Weights of a small transformer language model.
Architecture: no biases in attention or MLP, untied embeddings.
MLP neurons of a small language model. Each row is named by its layer, matrix (up: input weights) and neuron, and shows model dimensions 48-175. Each number is 128 + 32 x the weight over its row's rms, rounded and kept within 0 to 255.
After each neuron's rows, "fires after" lists the tokens most often just before its 100 highest values on Wikipedia text that the model never trained on. A number after a token or word is its count.

L5.up114 [108 133 140 103  52  80 169  82 119 114 116 198  89  67 149 138 103 143 144 132 159 155  95 187 104 152 108 135  93 133 116 127  73 138 138 114 158 130 189 110 115 106 115  99 201 148 183 159 120 176 123  95 125 102 165 116 137 141 119  71 106 148  78 129 147  95 137 147  92 134 133 196 119 126 144 134 106  87 150 123 162 126 131 165 185 135 120  74  78 151 123  96 171 127 142 184 187 112 110 131 104  88 137 138 163  64 129 188 134 126  88  73 185 158 144 137 131 113 130 125 208 163 175 129 100 138 131 168]
fires after: " a" 23, " the" 12, " an" 10, " his" 6, "s" 5

L7.up3 [107 179 108 181 143  21 147 140 128 147 135  99 171 114 111 104 124  71 128  99 155 164 102 110 100  94 173 123 144  95 151 113 130 115 193 120  89 103 118 154 166  96 134 194 209 110 150  89 143 122 110  79 129 211 135 142 103 145  95 147  94 156 132 179 155 142 146 125  99  81 182 149 120 140  56  54 100 156 181 115 107 150 130 168 118 149 167 151 144 129 107 117 122  75  46 165 158 119 103 167 125  87 140 153 122 117 152 119 174 138  96 125 105 171  77 146 149 164 114 118 170 100 104 119 131  79 146 133]
fires after: "li" 24, "ri" 8, "o" 7, " Eli" 6, "or" 5, "gi" 5

L9.up434 [107 105 130 170 109 108 118 143 123 145 146  66 122 152 129 162  86 136 123 133 126  87 142  96  56  79 161 132 143 157 133 161  89 155 130 203 116 144 114 142 168 226 159  99 107 139 128 143 103 158 124 175 111  89  78 161 195 115 154 102 128 106 104 107 101 143  92 140 102  98 118 120 116 131 159 125 119 152 132 225 166  80  49 142  70 136 156 115 135 128  77 119 142 164  80 160 116 157 146 183 156 132 111 139 134 112 144 142 146 117 171 137 148 157 108 110 130 144  89 133 139 114 207 106 113 165 120 122]
fires after: "'" 24, " the" 17, " a" 10, "-" 6, " and" 4, "s" 4

L3.up764 [118 130 143  66  94 148 177 140 124 116 163 146 177  99 123 114 153 127 137 116 166 144 115 147 109 152 121 120 145 109 168 187 123 169 135 167 200 196 103  77 155 151 111 125 147 135 119  68 114 108 164 154 115  48 166 153 146 134 201 143  80 120 155  86 179 114 115 106 111 140 109  72  87 116 108 117 163  91 115 132 128 139  71 101 101 124 143  92 115 109  88  99  90 190 130  72 159  98 128 161 170 149 159  57 142  91 136 153 106 178  60 101 127 119 103  87 113 131 171 123  75 103 144 130 127 118 187 142]
fires after: " A" 22, "B" 10, "A" 8, " Gu" 7, "N" 7, "M" 6

L9.up281 [ 92 146 159 151 131  64 179 178 154 113 151 126 129 106 119 115 150 109  87 110 124 142 183  85 137 134 145 105  66  97 129 133 110 153 103 114 148 133 128 149 119 110 102 144 128  87 142 177 156 137 135 210  98  92 156 133 111 109 160 124  89 142  93  85 114 132 175 118 107 142  93 207 100  92 111 168  69 113 181 150 180  99 114 130  85 144 105 160  68 128 143 153 169 105 178  96 105 189 119 101 129 136 105  69 101 190 195  83 147 138 100 220 135 137 162 130 118 103 159 133 136 155 110 113 136 117 107 169]
fires after: "d" 11, " of" 9, " St" 8, " L" 8, "L" 8, " at" 7

L13.up122 [155 116 147  90 159 143  88 132 179 140 133 119 139  77 131 142 109 142 154  82  92 117 128 100 108 135 116 159 109 115 107 124 174 192  79 110 150 132 131  87 144 136 203 110 131  96 141  99 145 146 119 153 137 100 126 202 104 141 131 138 118 151 122 116  87 103 121 143 124 157  98 107 113  86 122 160 171  82 139 147 180 177 209 138 105 131 163 175 110 117 146 143 107 147 152 130 123 141  92 149 150 192 148 138  78 117 149  85 148 115 150  79 133 149 100 110 137 108 134  81 133  89 132  82 148  82 119 168]
fires after: " |" 46, " " 8, " advance" 4

L5.up431 [125 125 160  80 161 169 134 115 160 167  88 127 144 117 106  53  91 193 129 137 133 166  73  54 140 169  94  96 141 149 163 110 123 161  87 149 160 122 120 125 131 187 125 187 114 163 124 165 158  98 145 152  75 155 168 110 120 136 146 117 148 167 111 124 124  89 236 139 156 143 105 142 161 145 130 183 176 163 131 103 156 114 116 110 135 116 125 132 158 149 185 105 181 148 147  97 144 100 139 116 128 164 143 137 172 149 143 166 121  71 162 147 173 151  84 145 153 106 104  60 119  76 175  70 133  70 119 128]
fires after: " " 61, " attempt" 6, " $" 5, " proceed" 4, " seem" 4, " +" 4

L8.up131 [115 106 119 201 164 110 128 140 135 128 139 107 145  89 147  85 158 130 102 156 120 146 122 136  83 167 125 128 118  84 169 143 183  65 128 121  78 135 129 197 118  52 135 101 101 129 160 103 168 123 101 168 144 134 158 177 117 142 130 119 152  83 139 115  98 146 102 106 116 107 167 148 112  65 143 121  77 138 168 151 167 122 100 106 107 120 122 137 112 182  86  58 188  88 133 152 181  92 112 127 109 163  96 189 109 128  88 147 175 107 143 158  95 155  98 163 141 111 198 128 122 162 156 104 188 146 175 159]
fires after: " |" 34, " " 34, "3" 4

L12.up407 [153  96 140 123 188  80 134 138 129  82 140 107 100 164 154 105 128 124  45 126 129 159 113 110 164  82 131 106 114  94 104 156 116 116 112 168 144 114 116 110 159  45  94  87 103 123 158 169 123 129 124 121 132 158 115 106 127 127 150 126  84 174 140 111 128 113 153 173 146 139  94 133  95 146 153 111 105 119 173 101 135 102 160 141 129 103  91 113 147 100 128 184 118 130  75 160 123 119  98 139 147 131 100 173 104 120 104 139 134  81  88  89 128 150 117 119 162 102 151 160 160  93 163 117 127 137 108 127]
fires after: " Be" 16, "9" 10, " Graham" 8, "Le" 8, "d" 8, "-" 7

L7.up687 [170 158 149 114 124  97  97 103 156 165 141 100 133 139 102 131 133 128 156 126 148 155 122 158 156 118 112 134 138 134 158 149 136 141 132  63 150 141 138 136 134 108 117 141 139 100 123 167  70 122 136 199 141  74 122 114 171  89 105 117 139 138 135 116 142  97 150 161 159 135 110 122 163 163 142  26  62 112 131 168 103 139 154  96 121 164 107  94  75 127 134 113 114 142  79 100 139 193  76 100 153 164  87  86 116 165 135 112  56 199 122  80 153 119 121 132  79 143 129  84 193 102 162  79 161 102 173  84]
fires after: " E" 11, " S" 10, " B" 8, " N" 7, "e" 7, "B" 7

L8.up239 [ 62  80 102 119 138 154 134  96 112 102 112 127 122 139 202 144 123  90 139 173  84 139 108  84 152 105 215 114 142 127  75 120 137  87 133 160 142 120  51 109 112 141 111 136 147 205 121 133 129 147 134 110 113 122  40 199 126 182  89 134 133 187 160  96 101 144  77  80 151 148  88 147 149 177 195  99 147 103 146  79 123 146  98 191 139 108  87 117 142 149  87 119 145 138 157  74 119 160  84 111 101 162  67 142  81 121 119 118 119 114 149 153 148 130 120 175 179 156 125 106 125 141 160 165 163 130 147 157]
fires after: "9" 14, "hi" 13, "wi" 9, "zy" 8, " She" 5, "ki" 4

L3.up653 [144 121 146 190 108 111  96  87 130 157 126 140 139 138  90 116 222 233 105  99  66  72 132 146 114 160 119  81 152 119 148 109 104 138  92 135  83 102 115  93 157 124 164 125 123 106 153  87 129 160 126 148  91 150 144 108 162 141 152 118 139 136  82 133 115  81  96  82 124 151 115  83 149 103  72 167 111 101 136 120 116 107 130 113 126 134 173 112 111  86 143  98  96 103 105 120 119 111  37 140 164 128 208 154 117  63  98 165 110  86 157 153 162 198  90 120  99  96 164 147 100  72 139 185 101 135 109 114]
fires after: " A" 19, " (" 13, " N" 11, "T" 9, "N" 8

L13.up571 [170 158 141 171 123 100 177  68 168 160 119 153 117  95 104 130 121 115 134 188 136 152 161 160 144 147 127  93 137  97 121 115 155 103 149  46 122 107  71 173 139 129 102 137 134 108 182 164 127 163 141  87 126 106  94 168 116 151 157 114  51 126 175 113  81 135 115 132 125 144 123 108  96 148 146  82 104 123 107 118  79 126 107  98 102  96 146 124 154 110 151 155 188 134 101 142 158 151 112 109 110  65 138 106 125 109 173 182 124 139 131 150 154 185 119  82 155 103 135 101 112 109 185 106  63 121 108 203]
fires after: " |" 45, ")" 6, "-" 4

L9.up709 [158 104 116 144 130 129 108  56  88 124 228 115 106 129 145 135 143 151 158 128  98 115 157 129 105  54 186  98  89  64 141 155 134 148 123 176 131 157 138  75 139 100 127 133 152  73 135 132 106 136 122 137  86 144 136 160  85 132 142 134 162 144 177 109 121 156 159 101 133 152 129 126 127  92 104 184  63 135 162 133  93 117 160 101 156 121 109 115 178 100  85 114 122 177 183 144 136 130  88 157 122 108 158 191 132 149 124 139 142 165  58 140  75  79 144 142  75  79 102 106 160 156 111  76 153 115 121  61]
fires after: "s" 45, " " 5, "p" 5

L8.up58 [171 147 118 129 148  81 151 100  93 148 179  80  90  99 162 106 135 151 138 139 169  72  98 128  94 118 126 184 157 110  80 141 160 133  77  95 157  56 189 147 112 240 178 135 111 178 113 165  88 126 111 106 127 137 125 174 112 128  92 139 107  93 118  77 147  98 124 127 114 133 137 110  89 104 109 112  97 118  93  96 143 175  83 109 126 200 187  95 116 180 135 109 133 119 127 148 154 101  91 148  97 106 170 183  90 170 111 136  91 105 152  96 190 195  92 183  59 108 125  86 128 122 143 127  91 100  91 130]
fires after: " F" 30, "F" 6, "f" 5, " be" 5, "w" 5, " was" 5

L5.up382 [145 159 128 110  99 106 152 153 159 161  91 125  92 130 161 121 106 175 148 142 114 109  97 103  48 149 103 151 153 125 124 108 126 122 135 143 107 119  98 169 201 101 117 114 177  88 150 115 174 128 149 173 188 142 138 107 128  58  64 127  32 140  97  80  89 158  74 134  81 146 172 106 144 120 187 107 108 163 143 138 129  81 166 125 107 110  94 159 156  95 192  63 159 103 153 138 174  87 158 182  90  69  90 149 114 116 105 137 147  82  97 124 148 159 152 178 107 140  67 131 197 154 117 143  81 179 102 106]
fires after: " was" 40, " been" 6, " be" 5